python train.py --n_layer=11 --d_model=384 --n_head=6 --n_kv_head=6 --head_dim=64 --d_mlp=768 --vocab_size=16753 --activation="silu" --norm="layernorm" --norm_place="pre" --norm_eps=1e-05 --positions="learned" --qk_norm=false --attn_scale=0.125 --bias="all" --tie_embeddings=false --parallel_block=true --init="normal" --init_std_qkv=0.0435 --init_std_o=0.0 --init_std_up=0.0435 --init_std_down=0.0 --optimizer="muon" --lr=0.00933 --lr_mult_o=2.0 --lr_mult_down=2.0 --beta1=0.93 --lr_head=0.00591 --grad_clip=1.0 --warmup_steps=200 --schedule="wsd" --decay_fraction=0.657 --decay_shape="linear" --final_lr_fraction=0.02 --batch_tokens=131072 --seq_len=1024 --doc_mask=true --train_tokens=1404000000 --steps=10712 --dataset="wikipedia_en"
MLP neurons of a small language model. Each row is named by its layer, matrix (up: input weights) and neuron, and shows model dimensions 0-127. Each number is 50 + 15 x the weight over its row's rms, rounded and kept within 0 to 99.
After each neuron's rows, "fires in" lists the words (lower case) most often at its 100 highest values on Wikipedia text that the model never trained on. A number after a token or word is its count.

L2.up290:32 29 63 43 22 22 51 43 68 29 61 60 46 47 51 55 58 68 33 69 38 74 44 63 78 58 66 33 26 35 59 30 76 51 49 47 44 33 64 38 85 62 31 20 60 42 70 74 52 43 72 36 44 30 64 63 84 36 90 53 55 26 48 36 49 55 71 57 52 71 61 58 42 40 71 48 56 48 65 61 68 66 57 49 66 60 50 78 42 48 45 50 57 37 32 35 54 49 60 57 29 25 54 45 42 43 50 40 45 42 75 34 54 64 46 66 39 47 83 33 18 65 41 35 50 34 58 49
fires in: "de" 20, "du" 12, "al" 12, "le" 7, "et" 7

L2.up508:41 65 63 47 43 34 44 42 35 77 35 35 84 29 86 52 31 39 51 48 48 61 39 46 72 34 53 45 30 67 73 37 53 38 58 46 58 55 49 36 66 61 26 34 66 56 43 39 57 72 18 62 54 39 62 58 10 54 64 71 86 54 36 61 46 38 59 53 73 53 18 34 50 69 18 50 57 55 81 68 38 57 40 68 45 62 66 52 45 59 43 69 75 55 49 62 63 24 52 56 59 56 45 44 65 61 40 37 68 23 74 67 67 05 82 54 49 44 58 50 64 60 24 22 42 27 86 51
fires in: "such" 40, "grand" 21

L2.up332:35 35 33 38 59 54 43 67 61 55 55 65 33 46 63 27 42 55 61 67 61 52 80 37 79 35 60 33 54 39 25 70 44 43 46 60 31 23 38 69 57 61 67 61 22 43 52 56 34 37 38 47 70 65 29 36 35 50 42 16 27 71 73 50 69 62 63 57 66 43 65 52 76 35 41 40 43 71 40 59 46 43 67 67 31 38 33 40 49 62 57 64 33 43 40 56 65 37 34 63 54 51 58 40 29 68 37 52 50 26 70 34 67 27 76 53 60 71 58 66 38 65 65 43 55 55 64 53
fires in: "as" 29, "since" 8, "while" 6, "by" 5, "see" 4

L2.up244:34 64 48 50 46 80 23 58 75 33 48 52 20 43 42 62 53 41 26 67 43 73 55 68 42 61 47 66 46 33 75 55 54 60 58 31 62 36 43 18 70 49 69 40 48 47 40 39 65 34 84 50 50 53 58 71 13 67 26 27 41 49 44 55 34 75 60 66 65 46 38 42 26 53 49 53 72 50 50 78 57 40 56 54 57 67 48 62 46 61 49 48 63 48 65 48 44 41 69 48 35 62 79 49 26 63 27 66 67 52 65 61 50 48 34 56 60 39 83 59 45 25 47 63 56 77 44 62
fires in: "sport" 26, "sports" 19, "highway" 6

L6.up666:40 67 61 58 32 73 51 41 49 47 67 54 69 44 43 30 38 65 29 61 35 40 60 51 73 44 63 47 52 73 32 55 51 50 58 44 43 84 30 74 59 65 54 42 63 50 64 56 54 49 28 32 66 52 64 30 72 82 49 54 53 79 58 26 28 28 31 58 33 53 51 57 50 63 20 63 66 00 30 43 26 63 60 59 53 37 32 31 47 64 37 70 51 49 58 56 45 63 64 69 52 28 30 35 62 59 29 46 64 51 59 33 50 66 32 37 37 59 46 44 59 59 34 39 49 36 60 34
fires in: "at" 26, "c" 13, "age" 5, "area" 4, "coyote" 4

L2.up191:28 65 52 00 20 52 41 37 55 40 59 73 73 44 58 20 50 61 19 37 62 72 51 47 46 50 54 32 39 29 55 34 48 67 34 41 73 26 29 55 45 51 34 37 38 29 68 85 61 28 45 55 65 53 46 96 45 45 45 49 44 24 27 54 63 70 67 55 76 69 59 60 45 57 35 54 68 48 47 50 36 50 15 60 85 59 59 76 44 58 38 48 58 46 29 58 10 52 41 47 39 56 50 45 45 41 40 62 36 51 50 33 48 35 42 50 55 32 56 50 57 49 61 40 71 34 41 68
fires in: "american" 14, "japanese" 12, "chinese" 12, "british" 8, "italian" 7, "tamil" 6

L5.up625:34 51 64 38 21 57 48 39 27 72 52 58 49 65 63 14 55 42 38 29 46 32 59 60 55 52 38 61 58 18 66 42 46 37 33 39 55 50 31 32 50 33 44 70 63 65 61 63 83 37 67 57 71 79 28 67 51 64 38 52 46 41 36 38 49 31 55 59 31 59 66 65 81 34 57 42 58 71 37 42 29 47 90 40 37 20 35 48 21 50 49 26 57 25 63 48 42 55 26 51 53 23 36 45 45 44 56 34 42 95 52 52 57 54 45 51 46 38 49 67 48 47 10 67 38 58 69 65
fires in: "that" 43, "who" 9, "de" 5, "feliz" 4, "for" 4

L5.up601:57 65 35 40 44 74 50 63 50 60 21 39 41 41 50 38 60 17 39 31 46 40 63 57 60 58 16 47 48 79 63 55 70 25 31 60 66 55 66 27 68 45 25 70 37 27 53 34 57 69 35 46 37 99 56 45 63 66 49 62 43 34 45 67 48 41 56 30 58 41 08 49 42 37 58 40 57 46 44 61 64 67 54 56 39 59 44 50 45 43 54 46 57 56 68 64 67 57 53 61 56 32 58 78 53 43 48 49 70 28 35 55 57 65 40 70 67 37 22 54 75 43 53 56 45 43 44 37
fires in: "such" 30, "only" 10, "by" 8, "known" 4

L6.up474:37 62 57 79 60 75 28 78 82 65 41 52 72 61 46 50 43 55 44 24 54 47 60 56 50 46 47 48 44 60 53 52 67 35 43 48 50 16 45 45 61 45 55 71 35 46 45 64 32 76 30 48 40 50 19 56 22 53 62 80 55 41 54 19 48 48 55 45 30 24 55 44 89 36 48 65 59 61 35 62 65 34 37 71 38 76 61 57 33 43 63 54 47 34 57 68 39 71 46 66 33 54 50 36 62 32 39 25 44 60 40 49 79 41 48 54 67 38 50 49 39 37 67 49 28 46 65 81
fires in: "of" 66, "for" 9, "was" 4

L6.up360:41 88 32 64 62 71 58 64 58 35 54 51 41 35 46 23 37 30 85 65 50 50 57 33 51 50 44 44 73 61 78 47 64 60 42 26 38 60 14 36 95 74 61 49 85 37 56 46 38 63 57 41 61 44 49 38 51 40 48 63 53 35 44 36 43 70 65 43 44 24 44 58 32 52 37 70 21 53 55 48 40 46 34 48 52 56 40 56 21 56 61 38 40 48 28 67 61 87 58 44 31 60 87 46 34 56 39 73 44 57 52 52 56 39 50 64 35 28 54 58 86 66 42 50 30 30 47 44
fires in: "for" 15, "of" 12, "with" 9, "during" 7, "on" 5, "world" 4

L2.up752:53 59 79 46 47 45 57 34 60 45 64 65 66 36 41 19 64 33 55 67 37 53 81 45 47 59 25 34 49 50 27 42 57 53 41 66 55 50 52 50 40 59 33 96 61 27 39 56 47 65 76 58 55 48 63 34 39 36 66 29 37 59 50 44 46 28 64 56 41 66 27 54 54 35 55 61 57 49 46 67 55 70 65 20 47 43 30 44 73 34 81 23 44 69 53 58 42 54 32 40 27 45 52 29 71 51 66 24 63 51 44 58 57 55 42 75 26 32 56 52 41 77 60 44 65 37 40 54
fires in: "deaf" 16, "open" 9, "allaire" 8, "elgiloy" 8, "gladstone" 6, "65p" 5

L5.up30:64 22 75 65 09 40 34 44 56 66 51 35 68 63 73 24 34 51 40 36 87 37 27 46 52 46 44 48 42 37 48 73 53 60 36 63 44 41 36 43 45 24 37 42 25 41 80 38 31 55 37 58 52 46 58 40 69 38 67 48 31 48 49 49 39 67 31 53 57 38 32 49 62 49 23 43 56 65 75 45 27 42 41 44 34 42 81 62 55 62 77 44 52 83 59 66 47 48 51 63 70 50 58 46 35 57 26 49 37 59 20 76 43 51 66 50 63 31 91 42 67 56 60 40 51 46 46 39
fires in: "of" 22, "years" 10, "days" 9, "minutes" 6, "months" 6, "mile" 6

L2.up255:38 45 99 34 67 68 72 27 43 82 54 53 41 35 39 46 48 26 66 65 67 62 43 61 52 62 29 46 35 56 30 25 52 48 61 80 37 55 74 58 54 53 33 57 36 32 59 54 49 73 59 55 25 68 47 35 47 28 58 43 57 48 70 41 46 36 59 47 53 66 37 74 49 48 69 61 63 21 33 78 45 66 50 57 60 73 63 64 64 53 25 48 53 70 41 40 46 71 43 41 38 29 62 22 37 61 47 11 47 39 56 48 55 53 53 56 60 52 48 32 64 76 55 46 56 33 29 55
fires in: "open" 14, "gladstone" 13, "allaire" 8, "nl" 7, "stamps" 7, "bond" 7

L2.up457:37 41 56 73 46 55 46 74 63 56 51 59 35 47 66 55 53 23 26 50 59 53 73 41 92 37 43 31 60 51 45 50 64 45 40 37 75 55 38 29 54 28 46 69 61 49 65 02 24 36 56 52 62 61 57 63 35 60 28 33 59 39 43 41 50 56 70 43 71 78 41 47 54 59 46 54 62 47 66 55 51 70 21 33 50 53 66 94 55 62 67 71 44 47 30 53 51 55 69 34 36 45 75 58 48 61 52 38 54 61 24 35 59 25 43 41 55 65 88 68 42 51 47 43 36 36 42 33
fires in: "students" 23, "people" 12, "men" 7, "workers" 5, "editors" 5, "soldiers" 4

L2.up606:77 27 33 38 29 47 54 72 59 29 66 37 55 58 34 44 43 45 61 59 49 40 56 45 70 39 35 36 50 48 32 72 60 41 23 18 21 54 38 59 30 56 22 64 45 59 18 48 53 34 23 50 61 42 22 69 49 51 54 35 47 36 52 29 68 46 47 28 59 48 51 26 77 62 53 65 34 30 61 67 66 27 72 65 37 54 71 38 33 41 50 44 51 23 42 37 68 72 57 47 46 57 59 62 46 28 35 51 59 57 43 78 38 26 60 64 39 56 60 36 68 36 53 51 63 63 37 38
fires in: "after" 42, "since" 24, "until" 12

L2.up196:55 36 86 69 32 45 61 68 66 43 58 31 51 77 60 46 32 35 44 78 65 21 63 63 53 38 68 71 65 41 61 63 49 52 62 46 48 65 14 47 57 59 23 50 73 63 63 84 60 38 46 68 50 29 39 60 34 41 63 61 55 38 39 55 35 18 41 46 57 62 25 62 44 49 57 67 37 36 54 61 58 65 31 58 82 63 42 67 44 37 62 38 51 41 40 62 34 53 45 38 58 33 49 58 52 49 10 52 42 63 58 62 99 54 26 55 67 57 35 04 71 52 27 59 82 71 42 23
fires in: "de" 50, "deities" 6, "med" 4

L6.up68:34 56 29 64 33 46 42 49 22 44 50 53 34 36 74 55 22 99 58 58 48 48 56 68 67 37 45 42 45 58 49 88 73 69 32 50 52 49 22 30 66 44 55 38 51 77 58 54 71 36 47 44 29 04 78 54 07 52 56 59 56 46 71 54 56 33 32 75 73 44 64 40 48 38 49 19 30 76 79 46 39 48 47 64 45 65 43 52 52 78 60 42 41 48 59 53 60 60 57 43 66 61 66 57 45 56 61 56 52 55 41 49 36 57 39 61 40 61 37 62 70 69 47 52 41 38 37 52
fires in: "were" 22, "are" 15, "of" 12, "as" 8, "called" 7

L2.up251:28 58 46 36 56 69 41 69 48 28 40 45 49 37 43 46 51 61 37 36 46 46 38 74 26 44 65 62 73 47 52 37 39 70 61 87 51 22 65 51 53 47 56 53 53 72 51 43 61 62 38 57 74 68 52 64 51 37 54 62 30 61 36 42 66 36 33 73 59 77 35 42 60 40 58 67 83 60 35 78 70 57 67 38 62 37 41 38 46 50 44 35 30 59 41 68 49 57 81 07 46 49 41 46 58 35 41 61 51 27 50 72 73 59 55 52 52 69 98 41 50 48 17 17 40 64 62 33
fires in: "january" 24, "march" 20, "september" 10, "may" 6, "february" 6, "august" 5

L5.up548:51 50 70 56 50 46 62 22 53 68 49 56 68 65 47 66 73 53 68 55 35 33 50 74 56 32 66 53 32 35 37 70 67 84 54 59 77 63 45 59 37 72 72 47 26 49 35 49 59 63 35 63 36 52 33 85 33 59 33 43 28 56 32 64 57 72 62 44 51 55 58 24 79 37 49 48 38 51 54 53 51 39 53 47 55 37 37 33 27 47 46 73 30 57 48 17 43 35 78 67 55 35 97 55 31 35 60 54 43 29 68 40 42 18 36 63 48 63 56 44 72 57 59 53 63 55 45 54
fires in: "it" 26, "is" 14, "by" 7, "as" 6, "with" 5, "so" 5